From a checkpoint of a small transformer trained on Wikipedia: 7 heads of 64 (1 for keys and values), RMSNorm before each block.
MLP neurons of a small language model. Each row is named by its layer, matrix (up: input weights) and neuron, and shows model dimensions 16-111. Each number is 128 + 24 x the weight over its row's rms, rounded and kept within 0 to 255. Numbers have three digits each.
After each neuron's rows, "fires on" lists the tokens most often at its 100 highest values on Wikipedia text that the model never trained on.

L3.up1754:133111133160112157142108163109163109121120110137108111133118135095133100174149141131133130093134168113123111069127097140119090116145171175129134124092184152098097147116140101134109111126143170105147131118140124084170156119145118168145118180160134116126095139095119121162110133133153127058
fires on: ": ", "\n\n", "\n"

L3.up1404:128100145140147145088124126120120111117095087145124141116135131130140111126150123125149115148147140135106141132133158104126118095124174118118128135149134108150161117120111135104146143096171143108121150105120129139106177117126135163110129076137116096125125177121144164118150135092147058145
fires on: "to ", ": ", "from ", "with ", ". "

L3.up620:128135109099065119114104180114134107189122093111129134134128153121100109106098170096128141109081148106109125130140110071121132144122112168096147159114113120126126111134111108107146123129087106138121161114085146142149132165146133102154113144118109122164102143127116141082131122123135154099
fires on: "on ", "at ", "–", ".", "years "

L7.up1729:125185142157080143106118121080156125109123126144157135096096113118128148179070099099109156107156123107093107152104140084129078085137105159124164104134132142113144157110130158174166138144137131169091126120127114080164128152138126115128116146094139175112105135111161166178140114121120132180
fires on: "(", ", ", "| ", ": ", "was ", "): "

L3.up614:130145111120145131103114122143100133114128125122120158132158128159120088096119115133087116114123136158096143103132118130172098139124170148116161096143101148109162103148133154185141106107121124122151113106137147130146125178134114110095107088130116131166123123143138125173098093167173133145
fires on: "| ", "; ", "Q ", "not ", "af", "+"

L3.up1436:155163161160121175118132123092145085186109132064121104112136140129119152165097094108090156124081142169106116084107100117131137093156123167130147153122129142128145121098136144163138112135161156128150133146128117092132151106146117121115109157108050193163128151131129165119110174150128121128
fires on: "_{", "ol", "^{", " ", "46", "c"

L7.up586:126113130161120167099078114096135148134122128107129121076183137133160099163159135138115146097130090136150169122117170118131105097182143141091169089088166110115122143120102077088095161088114160146106129123146119140109131129143116168139126127170151149099130097101151161127113116081148123114
fires on: "on ", "and ", "for ", "the ", "in ", "a "

L3.up424:157101131130147149119118150136105124060111129170124156169124122103120149127138102145092162150151160106122117163096159120138137121120134119077142123104139107103124132109102131170097187122133179109123134136079141114141098139181148146097146147165094116110089127117132114135128161158128116112
fires on: "on ", "about ", "of ", "over "

L3.up212:122131098131102144131101161109148119083111093146129123132135153103095158108156136135162074139147122096125117126120135151091157135150134140095136121083138145123154146084136125188127137131069167128152152127129170105077151127136123101102081188159121155164143145112137175108122075193153075113
fires on: ", ", "of ", "the ", "1 "

L8.up636:113097174174101134125154164124114121108114079139176131130090141117124125141159149125078162098106119134159150126111112122181150142121143187119145131099149142098137159120134094082123115157109109118121113127141097084105140110167138135138137129138124135132140139108138144119113105148125127092
fires on: "| ", "- ", ", ", "wife ", "on "

L3.up384:092150102130125102130084125082122114134123125111131167142114162107123126112122110164146173112175149147115132088120085142126118133173177109161135107145131134113131125111141169166159094136139078127121153126142153078144151151168133139125124139153160076108111130114162121144130146100114110081
fires on: "of ", "-", "other ", "de "

L3.up1123:166122109124113111111104154128139114129136111141137171109129069104147156162096107105117136090089172061129097114110102097138140130140130128137160114144117178129164148142110151136124128154164119178178138147138098152129145105128117153181121083114147135141089141097165164144157185116124121137
fires on: "of ", "It ", ": ", "'", ") ", ", "

L3.up154:161087109168120118079120091140149140080107149137176132139128155145120123104118128122147084122123147160152137106185112162141114113131113173132134123148158155116094119103138139131158111147165109163129144152089111168072142117135120179132137153132149146120157154142101165109081126117136119099
fires on: "a ", "an ", "it ", "s ", " "

L8.up1534:117128110119117124104129186150139099141108113098132137132123150097137071132185136107133145159113146121116089089085119141080094128120112161144091108107138171096101144130138133134113108162090097087113135131130084115122174098134125132114130132136109164135108153125115133100133130102136132128
fires on: "-", "'", "0"

L3.up468:159102161102088140134141130133153159137126105074083110122103119098086114132126188123109180124141150153124116098112118140122110100103142159093152137119142168098122117124109098161156074129105153104118147133123133116154122108175112149135154109140116117110115131106142104170126157137136155101
fires on: ".", ", ", "\n", "| ", ")."

L8.up99:103156156109143139097130149098120142114133102157093152139127131103088112128101113112114167065115160142056139041074095133169085130132146127159119113127141134116108118120110121098131152128144099094071092149148099143072123133142115162137100135105119097148139166113106131138105103132140097113
fires on: "was ", "is ", ", ", "had ", "s "

L8.up221:111097177175103160144130124107100107125113082125135122115164164088108144149103118110090117167109139137116072080136165116116120092095152145112139104124148128110119113100130146148133142154129099150148144119120094119098108137130137117092077103131148129166154119126159143154138094147134124105
fires on: "-", "to ", "I ", "t ", "ly ", "re"

L3.up46:080162123137087134141119115136133150123116101102125120150076135155156092139171143113160123130110129164109106134110097139124082113144124136098102106139147129124100143136131112150177097132083146088128121148125132119089144131166107130163133125134147107107121130093137145137125096161155134104
fires on: ", ", "-", "Governor ", "Lieutenant ", "Colonel "

L8.up1388:151198124158136154139101118100119101071113112092129122114153133104153152123097159110150130132158122161150115123120157071112132127153093120150102122110135122117139143127108129143160137143138116106084163098083057124151123090127112109122142101106071087128106117154127164119151162129115102141
fires on: ", ", "and ", "of ", "on ", "a ", "for "

L7.up501:167169160138114109121110157134152141146141118122136141109105109145140096109112149148080144130081133096129130121148113118141134099132109154082129166117138119137129127129122132135136150159159156161137158138122179137070132122144141160157105113136089153149133116103108160146126181106135106120
fires on: ", ", "- "

L7.up8:127108121154107136111094108093123101108130111128151117127114170102130123140180097107095165114112120157146116143174146164147113146130091121109134103124096117129166123135093117184138158109163063093142128148097116095110112150135110122176149143138140114098107147158141148115184106138144107120
fires on: ", ", "–", "(", "\n\n", "to ", "In "

L7.up1104:126138152090109155107119153086088152130120118192103182130095142099096115135105130120151103188139121087110079133095118084115122121132156110139131109131157124116158081157118177136135125131144113121102161104133135152126119104144130183112161082139130133186103131122099132156154158132167066126
fires on: ".", "\"", "was ", "will ", "it ", "to "

L3.up1726:133124102121156139081132126110104124158136159145171131158099141112116096129070097142106126145172162095116170131105138102152091136131101164136150175100133111160156109114155110121120166143090131127147136109129134150128139141147111133090145134091154166113171127119109146163114122124151104145
fires on: "for ", "| ", "y", "on ", "0 ", "3"

L3.up669:119168097131094129128105089110147096107096141137114161112149135140069133147091154109117123097144118132103149113159156126110116094102151150119129107099123083113129097134127143131128140167106136131161133077152161065149134143126153127151085122099151145117138153111149140138135136119125139123
fires on: "to ", "and ", "-"

L3.up209:143103127142163142146153115115124156128102159108127127163108142133079104096086176146127107114163103135141117118156133138130123133105137166146156138084152107124112090124102166161164133138128110127133137087148153161143066158157139129166133114110145147143142137076130138152119131170115093105
fires on: "while ", "–", "as ", "he ", "who ", "later "

L7.up89:126145094144097121106125082132183129109079124120142124111144098140120143114118097089151146127113159098093147142114108117148097174125144121132140128155140076122155105160108133146205158143172109162134162142149111102123120146125099145134098085150095074148131143170162112132134079153145107108
fires on: "of ", "at ", "), ", "| ", "(", ", "

L7.up1350:114137145150123146106148103098108104116102138118158125130113151141091089123166078084125107152100158149139092148098127119130110106133147134117118108096101147067093116126110137135114117158115117115169162141107115105120122127121157130100125132131127111123149142158107152132150135142100112115
fires on: "-", "–"

L3.up236:135103132112135130135139165136135138090104110106145137114128114114090117144167129117092128166120143147138142132153181177133109136114111143141135126113130148152159112100114117147152135161146069091135156158135115132076152141144132134116108126174143152135089158123108151126133119117136167093
fires on: "0", "and ", "to ", "s", ", "

L7.up711:128125142157133184127130097105140087110102106193104151101102154150156139122119156124121116088122166177121141113129138151107093122140137152133156114124147120158103104146133120090137128145131172153102135081114174136119076148090119130156093102107131168152119156098111110114122129127154141122
fires on: "| ", "\n", "who ", "and ", "to ", "|"

L3.up1723:145122148162146077115116131128124089105140113126116140101142147156128134105107082119103115106135139109124150172167145130109151118144136104108147151157146134142125106106139107090201149139123109141115150128086097161122164146103144144145126083130131129144086113124147163097129136135135102110
fires on: "of ", ": ", "by ", "ers", "with "

L3.up1791:171126086121102146113106114066167098176116167104111142158105145095118106137091102122131139096180145087103122141168085136139136094149145101138112098109152154150138108124115168159120088112140111147126138103147130085170156144113162150139114145134101129148133144135145115090094151131097112132
fires on: "of ", "-", "N "

L3.up519:116108123136124163127109108099170126113115170107126109144079114081104081149185145101159104115130130114131123145109126128097153091148112159133105140113125140118117128070148153142150138162067182160130134095165130141100137147136097136115108140155123119149116108104141167163140081121136127084
fires on: "of ", "\n", "ine"

L8.up1331:104184109124084141091117175127125108111135120149124182104135141111131134120136097082134152072127141149139108133129118142144099155137147138136126130123126121164146119122093146139152165134129148132154121098129108143104126137123126142146156128124119091114121162096145165119181119144132121153
fires on: ", ", "of ", "and ", "before ", "for "

L7.up140:122091105197137132122141148127116166126148109138148122109110119109122139122127129090060158108141124159117122140112106092119160146160113121089138102120156141135152168083113102132132132117117063077138149127130103123143132153133116141143146169087151142154135139058146136113142141137142152133
fires on: "V", "the ", "C", "J", " "

L3.up1584:167156084160142094108119117106147151126110132155164155119078119103092131126082143123147146094142131113106108111116121075113136128137166106148144151128124114136146134093155158122088108140084073129125138154113107147100156174119103135138127118113111179137096151129185134161098111140106082150
fires on: ") ", "into ", "of ", "–", "to ", "were "

L8.up1380:141187130125114138133137131117151115090114131119107136146150133087115119117114128142127158095136125107104175093137162109115110154142119127142072113100138130157137120109102157114122140135167091144124089149124106165096098123118154114123096122117079118136099128107119146169107105095151117120
fires on: ", ", "and "

L3.up941:150101131152115101092110138107172098138124087147130112139116114136091124139091102096084150150082150161122114145139135124110146159156089160096139160112149159114125107127101123115115111154092157151106172109104122133178115120097119117133123130131105109118106102136148138098183086175135129121
fires on: "to ", "on ", "by ", "at ", "into ", "about "

L3.up870:114074131127130177085133159101096100090134105140171089123100167138124123146177077118108150138100157110150168179115129137132098128127143157165127152127145123132173097115125125170159111144133091146118137138096115102111132123117106169169137093144160172128157127132150155082148133129166137134
fires on: "-", "and ", "the ", "to ", "from ", "- "

L7.up1557:089146127121105120122126130096145140108112136136149154136143156119122137125111163090107127104168118130139145119109137116159126053133172154108148117121150089125123125116106136103106169165163145167158127099106148091130148143167124132159135083121122132142092135105119142168098084144118119157
fires on: "\" ", "(", "| ", "), ", ", "

L8.up1440:125105124146120118135132150143139098097124072133167158115145162119106100127135137121105157132098147097146161133096137108218119184147173161134134119102139126126131138160104111143159102123180137093137150146133110108097150135107129142146132122126138146119138144167132183124083128133126103094
fires on: "| ", "- "

L3.up850:155161131136131109134135158082122132131112113128094146131118143076099113109168110138099134132131163092119138107153160152121152184148116118137108076108159122156114154142109144108132144141152109108178157096124135141156136120135134132125164172168106118153109122125123121137146144154153131125
fires on: "of ", "in ", ", ", "into "

L7.up776:140154121131148143106155159128101138134141152148134141085135124118116109146125123100072121113138176151143119169143108139177114123134132160100104125091154120130126117133098107142142167118133123157170144099124189146169107080152136142188105123148093146111123140121133124149134110139105133119
fires on: ", ", "), ", "with ", "in "

L3.up1728:137122148143124169115144134120148145103124159095087142151101095109088099167149138098155139142149126134103121146124144160109119126110118145102115112130134164108119125083112137131123139137127162113115115115139162122106060167135105121109110131141127136144150119152146139122145094129169127092
fires on: "and ", "of ", "-", "on ", "since "

L8.up676:148117102130113118137148160089119123125125106139156103119087081089107113108144106134098108152104116147119063148162136157175131131155198100135173132142156140130149181148141114120174111131073134104143149140123111093161119156135115152187128154145113116114109127124158121124148129146125113123
fires on: "North ", ". ", "South ", "West "

L7.up1103:143114150133106162129140097078118120111143113116150100103128129088093140121131130081151178118110144123106129155083122113142098148115134145095140094073122185119131086147113152143142165160111157140155152120141132132149103135103119161151093126107100137186129132127124138121153099147179129134
fires on: ",", "| ", ".", "are "

L3.up393:145097115130115094176108141066135148124129119102128171161088206135106107140162128141110089143138151112092141121191127120126155163149119094111091128135110135129105109116122127135151151146094108103127139101106122133124134163133121103100092184173115113119107140148140153177105107154089125139
fires on: "of ", "to ", "-", "with ", "at ", "Before "

L7.up726:121111180134097110141096084059130101120126086112135136088091178084143147140119082102131153134111135122090099142170086151110154118126131122140142116130134145161151092138115134099151146143129119152111113115102102143150107146148120138134143132150143128096122133131131163148139109088099138132
fires on: "was ", "(", "is ", ", "

L7.up403:157073111139138138111137131150103093124118128141098135124132126113128106137132137088115113122167104151101113129121109120102114161107147150141133099117135142106128126122133096115142145156147105097105128108115104116150115107152097141169118134163113121155120164157164122114120087121165134123
fires on: "in ", "of ", "the ", "late "

L7.up691:143111123155113147108119099100147154115097110187114101114125129126087129136120156109171138124115137107149102115114154145141117100164138141160159106129148144090123151120119112123112149129161114136122106129123140101101145107149113132097107124158104149167136130101108140104116112076146129120
fires on: ", ", "and ", ": ", "– ", "on ", "played "

L3.up486:103146186138159153110119129136094116125127097094129156105113098138096109117172101136097134142133110100159107182122127128133133172118152097120139091113095106103205140146131113143132147093131087127142141137107078109156081104171142137152164095129139156151152155125124144102148124144135125125
fires on: ", ", "|", "to ", "on "

L7.up831:152120132138114159116127180119117108104126148119179114119085154123152120128076164129128122108126181123103151150110114114157098149122149147098147122105112136107152079094115149156141126129094079109103152121135085088151109151138127157148118071095126133143168140130121149113128108093091119115
fires on: "-", "the ", "–", "his "

L3.up1773:160140098147162111125084166122105119137100118174130163150137155135111129133115166095175166142145143111124128110120108155109115107098179117161124163118124126138164084120135108149108098090120089116122142120139126123117150116117149108096126119156139138128087151111133119134105151113112097128
fires on: "and ", "G", "from ", "of ", "to ", "189"

L8.up1372:137126093130136125115128089134135106100125179072110140155176079139154108121135128130147157135123111179132108158160106116111154132102131148134109138130161129110137115137098086116138153137162116146148121094110141135106081098169148126164104099122103111116138141155166133179145082114163130127
fires on: "in ", "and ", "of ", ": ", "(", "==="

L7.up1200:083148104092141106132102159096162072130115165145125117105127127123185119128164151126123106150105112143141154124160136095111084097137165115122112097119133105128111098147134122147159100124168145119152159196150115138119157094098116101154122088167150118098147105129119140132122137145139136070
fires on: "-", "l", "c"

L3.up930:131150114141126134145101160143152106147136143148127165138117087096152093136172141142137104131113151128126104127075108136112101161148120150091115150119143142132093154112106128128128118163085178140113159082146113139124118094157162144099100149162127121150105112149153156110146130109138098106
fires on: "of ", "on ", "s ", "its ", "for ", ": "

L3.up162:153159111074145120115062118099163096136125065117169121121149117159148109126182113125115136115127140134152125150132133081096105095128169104103162112134121130142159088152116129103105129168167160098134138094122148131177128112138130104134096113121160099112112140161144159150126141144120140137
fires on: "\n  ", "/", "\n\n", "in ", "1", "-"

L3.up137:154116126127124161128098162157105077140130090167126171125116074115127143102099141166121122095090125061109138141128127118153114150109099115129130123108163088143162119184140117128158103140124152178165116132118067132150106117105173045123152074105107146150136112121126110161119149102117119103
fires on: "as ", "and ", "| ", "le"

L3.up3:137155091129110160139134140105136111153116129106124124102101104155147138111121119141060151093116158110140148126122116125110169115115138126168149113124097097084137123132130117186178143099087116147166127156092099139108075181129114111133103147121103150148134136099100160155118117134168120135
fires on: ", ", "0", "h", "0 ", "00", "00 "

L7.up103:125140090122118146145108136133126112125131103111147104118109157100123094126148160116120170126130152136134120147126105128105075104121147106109130116070119109148107136153108114111156154116105135113114154096140129102105184177094136125108100082108159151160139143134150134176164149129110130121
fires on: "the ", "A", "a", "-", "th ", "R"

L7.up45:121137115122107168103132160079124159128124133145137222112172185110092116193179135068127137132151098088130123095169097123125120158137165137122116107100136151109115147119105120115134151176112088097172139133104135129199144165122126136143094162163132153147160135078124134173141108118146111091
fires on: ", ", "the ", "The ", "that "

L3.up800:115127119139121145113078109126108092125094050146131130099118088106102126140112134093133140118137151137116151112126119133144075153097144136164127105117145128150175118138133136112096074122136089150116130131164106137121147177120114100109123115114098138158152158118131104128139113117126106103
fires on: "and ", "', ", "to "

L7.up443:151187142103100117092134130085147143139132059112166135116102146129080130097146123110161143114094149141100061073120138166151106113133166111106115099156134154102122138113109171117143116101132128143121144134114130131140122126159121137090122166147096115147128127079134139161132099152181156166
fires on: ", ", ".", "have ", "and ", "2"

L3.up308:132143153124075125105092145107111126108104091117103144139104158129161101094187125103162168103109163164139129103169116169142127135161120114111132093130124155140125125145119128106179108120110164095120135086126119137124114154149148120114079158147109158169129151132150131146119117126145140132
fires on: ", ", "and ", "film "

L3.up881:135144099163120130122110154154079160135109096129111113080120122121088132168135095171126163107133151104116078180108145158129150151143156117078119105078110149124110127162138152121123151130087113142166131115138136131160079126148102187073162155133094129160144138154120090143137117123151133073
fires on: ", ", "of ", "on ", "in ", "(", "56"

L7.up145:102144123165119144098139089125100141136101088132149134121108116093115138160133133129086138148154177123083113097109085131127138162137147127148140097140191101132137096091131115108112149168080108152150150145164090097139152136141106198166087108100119116158122127133135119134131127124115092126
fires on: "-", "6", "', ", ": ", "7", "' "

L7.up1001:095134104126128129087059128128156115064135098151104144101137136156117142150154159123167118117150141127143137083163120122133110123136172128119114140131078090153145127111091171059184130132136120111137138134127123104130114107124112104178096165154163111137149161093129160133172152095158102101
fires on: "and ", ", ", "-", "- ", "/ "

L8.up1696:151147106148122150145140103100145075081118120143186141125150139102105145146079111106130185109126137119106111113120127139156096099148175142142114113121130082105116129108111152141155137192100068125120152123097132135149130114182150171164141126135152159146147135141106155135117108116135122164
fires on: ", ", "\n", "was ", "– ", "), "

L8.up155:154162133126139127114123163148137104142116135088117122064105139127130118134123110086122116115110147111120164142100137150140168103107150116096123140140136122120150117138116123150115145108140111144152102101088161157133101110124110130135087136141107124149109134111083133111142117110164091119
fires on: ", ", "and ", "was "

L3.up777:170109147153113126091140137096100102176121102173104144133126093102134101128119114146091144065119153126147102173137146115109087121129101095101174101129110137144118078143103140124145148120132099151139119124117167138117129133096105130167128082139138140155097114074120139114156118155127138116
fires on: "/", "• ", ") ", "more ", ", "

L3.up1155:091155110123132145116123115136140097153168154107131174127146151115140122106127146101124147084113137137110143120148090154122092123123099127140110153133158148112126137125135123117148109171153089102146135134099105130080166198106119109137158128124127155144127138041159139174153122122135122105
fires on: "s ", "-", "–", ", ", "ings ", "for "

L3.up193:125100123117142138130110094124152121147121144093097147123093099122136133177184182120144109133201100076149136161107146165124118144166150116144153162133120147108159145087142144136127127101081129133174142130119125175117155157149129122116153130136150146138118106106150114129116073151120124139
fires on: "of ", "-", "after "

L7.up41:120166106097102168114086120091160124126140068106134132088119141116127122155118142109128144102135161125119118105128077103114121152107125155140122099145131141116143140114138087096137141163144096144147140127108089098104112147107147124154116102102113122112128096127150148172146135118145128086
fires on: "and ", "was ", "been ", "not ", "w", "gr"

L3.up1639:167114095106112168107124136116106125140141117161118116101128140171188088121147078104118124097149125172140118126163109118125111119159114126142132137094151146123126121108107106108170084149116102089120150155119109098109153089145103173158098136143147124078148144140131159145094104143164121091
fires on: "er ", "ian ", "a ", "by ", "an "

L7.up1331:141153112117123135087116128109142111179100171108131140123137138128129122133126116122158112127148160167179125116126113122098102117150188138116098114151149121114130142108083133145149140144138133118114142129115163112079145133107129137111098119165116138130131124112116166144144084114129105124
fires on: "-", "is ", "the "

L8.up131:132156124117105125103119089143124135065121173145140125088127190128120111112113155116091128107135115137089123157156125149134127104166143182108106113120095191107103108128134116161142148128150093106145134129108095127103142171129126136174118143118132111085104133130170149143130096112141136129
fires on: ", ", "in ", "201", "("

L3.up1052:145184102135104121096090152142164126122129115138129141136120106154127114103143107111116152136131145167130142119130146154132108096127156154123152121108122085129179074144151131105127119127154122143110108100087135122145146144119132134105097106122114161156112126102165135152112154140121137121
fires on: "| ", "0", "' ", "; ", "km"

L8.up318:145183113110129152140082119085135120061139140135132086166108169143119147116093135100128131124119095149130175140108129118101110138142133154125125116096177101113140155129115110100126134162169115115105157119117133144099136162099115095116106061118112125127098114086130153149156118112125118123
fires on: "-", "the ", "for ", "on "

L3.up1667:136078148138140126123145124142115125104098140129117155107146123129139151128164133102176090135157113133118116165103112123098124079146128132140150113097116115085114105081130115094107142080087139132173137154157155121111175150123105140118087154162050143156113143096150155173134120115154113115
fires on: "of ", "and ", ", ", "to ", "age "

L3.up374:143138116105125177096082099097106086121102110130144137142126151118128157136137120121138140080117153163138169164171096143140122145101139139092148097093163096141166099162106144118120105162147157155158136112162148128139112110132170105121136154125097138168134139099149117121109153148114144119
fires on: "in", ", ", "and ", "km", "June "

L3.up821:088110128138133159146123139179129115110112115149147115135127171153126152138157122104137117135109080105137133167168122110105153157163130132143111102087108140111139129108105099116133182130109131085151144099130146142108142187137071130115145163168091118134130174147139161171149134121138136085
fires on: "during ", "of ", "to ", "after ", "-", "During "

L8.up1661:168187115146091152115127129119127086152098147111131136119142140099119136075114130142153110202137093129116162082132144126101130118121104134146095108082134087111150155153121096100150124126115123129103139102094139085113110135104077112158136085124111134139103124137147132148153125097122114099
fires on: "of ", "and ", ", ", "or ", "-", "for "

L3.up1699:130126139144124144125160130159156125129112100103170125142113104172117130163164101101130132107136145117145132168082077128143077103124160111103160092158122077092139111111111130204105134132157130147115131129146121170073123109140124089111133120149068151136101134141145142158103132115114153159
fires on: "New ", "dis", "\n\n", "Dis", "World "

L7.up440:147136139133074087128129150082133094114117156131156155112123168130168133151161142122175134132117127138108146138126106130130133132158112091138109071117150107158130134150094092157137120056193150135132129126124122147178163162099143114161093087106183135122141161101153158144106120158129130152
fires on: "-", "GO", "SC ", "D ", "trail ", "CD"

L7.up1466:161146132109148091124124109145138145151106103180104139150129124166086113068078152150108146108181133152078086123133135122098131152136127138114178150132148080162102127107121178147139111116132108118131107148169176098089072148100126110107138147096111106147116154091158112121099153144151132106
fires on: "He ", "and ", "he ", "who "

L3.up1099:094095126145141156109120109126151114114119147140118155130082130103120102144102129116150150140131173125119102130118138134120124141120143136142147125111140160125127137116155146110138085178096132171182148138124121173114097134086142111132101095148145173133094108128116117101104115170140097115
fires on: "into ", "became ", "to ", "took ", "| ", "being "

L7.up303:105141133057131102130093133116143117117123138089119143132176118131160132049121162156151114183131119162101135123113132137123151141141147149088160171082097109117117122132114097178132167146184145196096137109087169164140098111122076128148114153178118119149115142137134157123179128110129111135
fires on: "(", "–", "[", "in ", "3", "0 "

L3.up1785:113168118141165140122108122101150120109150116158142149163120162123102138131109129130144175080107139109101103138126087077131084130131141149097138101103158140144143097103116158153141118102072117146124141113114120114153051107104117152108137100127158067178129136089138109104145139127147144138
fires on: "| ", "to ", "his ", "-", "her ", "their "

L8.up1447:127091131146127117135128120146124124149118120142110143167112200111105092149148172101128157134167123127117159093156123085124142189155111150114134103163144128118158136105122085141096145111119106088132111147164080140131146163135122106164102177132164144111121130116157090142108118088151128112
fires on: "the ", "of ", "to "

L8.up1277:107084106158134111140082085134139110122130095111109102156148106142111105084127090162141114125141124132121136119147110111118173156090139148127099135133122122168149106127099115115147132184158134134122143129116126117175119119118116105131086092126150075141097161144149141101141113067116131114
fires on: "of ", "in ", "by ", "from ", "(", "during "

L3.up13:097175106098104140119118136107149142098104113134104148118140164152133086193150190133150115126108103169129110143122136100101114140124126136119139139094126106109143128107158125144170131104156164129130124189119151106131098145149129148125068159154152152098137135101138137133134141125126130116
fires on: "and ", ", ", "s ", "& "

L7.up769:122087119138130168117110130109150125091093129153129139121138146146135152127133111145147134144153129137124126141128117127145159118152177137119141132161129123072141110130131160101167097154173078161158119123121132111111134094116118137113132120155104134155096124168118154131155152081111144136
fires on: ", ", "and ", "– ", "played "

L3.up545:151114140183087164112119150106173109115119162153118134114084153129081113106121101086146110132149149090112148143069136108153124136133139178130135126115128153131160135148086096161109158135161146140116137138144143137137107080152118078106139104123122200151177125112135147131110133208149131140
fires on: "| ", "were ", "; ", "a ", "for "

L3.up926:125119148129123153147120146093102146118135077122100146111133155104139116148171111087120126111152131129128099085107145127123089112173202121120125113162111172094132121124124156136119168144125100046108145114132126151151145118169116175105090163119091094169125149129159142108155130158146092114
fires on: "in ", "by ", ": ", "191", "south ", "with "

L7.up363:141134097126105114103105153094169116153101096129084137101121153112124123144123110112107156100171168113107069091147096166153140134149158123104128113159149122166145100161100099143155135151133131172086111147126112142139115143127140127091124133147110126089098133122158137151135136133141135105
fires on: "in ", ", ", "("

L7.up1547:138082150112130104090141105083138138117114142116146090120148152143118143174115140091137141128128154138108167170095057105127107132110126143122154128092112140100118066116128168118101156105075163112138117131127114167169138156152107104155124143095105150171132127107118106118127102150128127150
fires on: "| "

L3.up1334:116123117137135143120121111110126128069106153127071123141154176109159111135119095103110102144139127095090110140156137111122137106132140121092125118127125140143132072128165111155165108109154174108098159116137132121140176095140132160080145127168088127138108156119132138116127116121109087110
fires on: "by ", "with ", "from ", "of ", "ators "

L7.up913:148109087137119109120148117125145117090109058173087120193127111114104164122147085154093136153166112138117149133126139148125110167162092159138160145149102152112141100116132169114131130159132123156123145123104128128098115124123116161080129125156084161140135113108126159166110147106149130144
fires on: "e", "z", "i", "j", "k", "ć"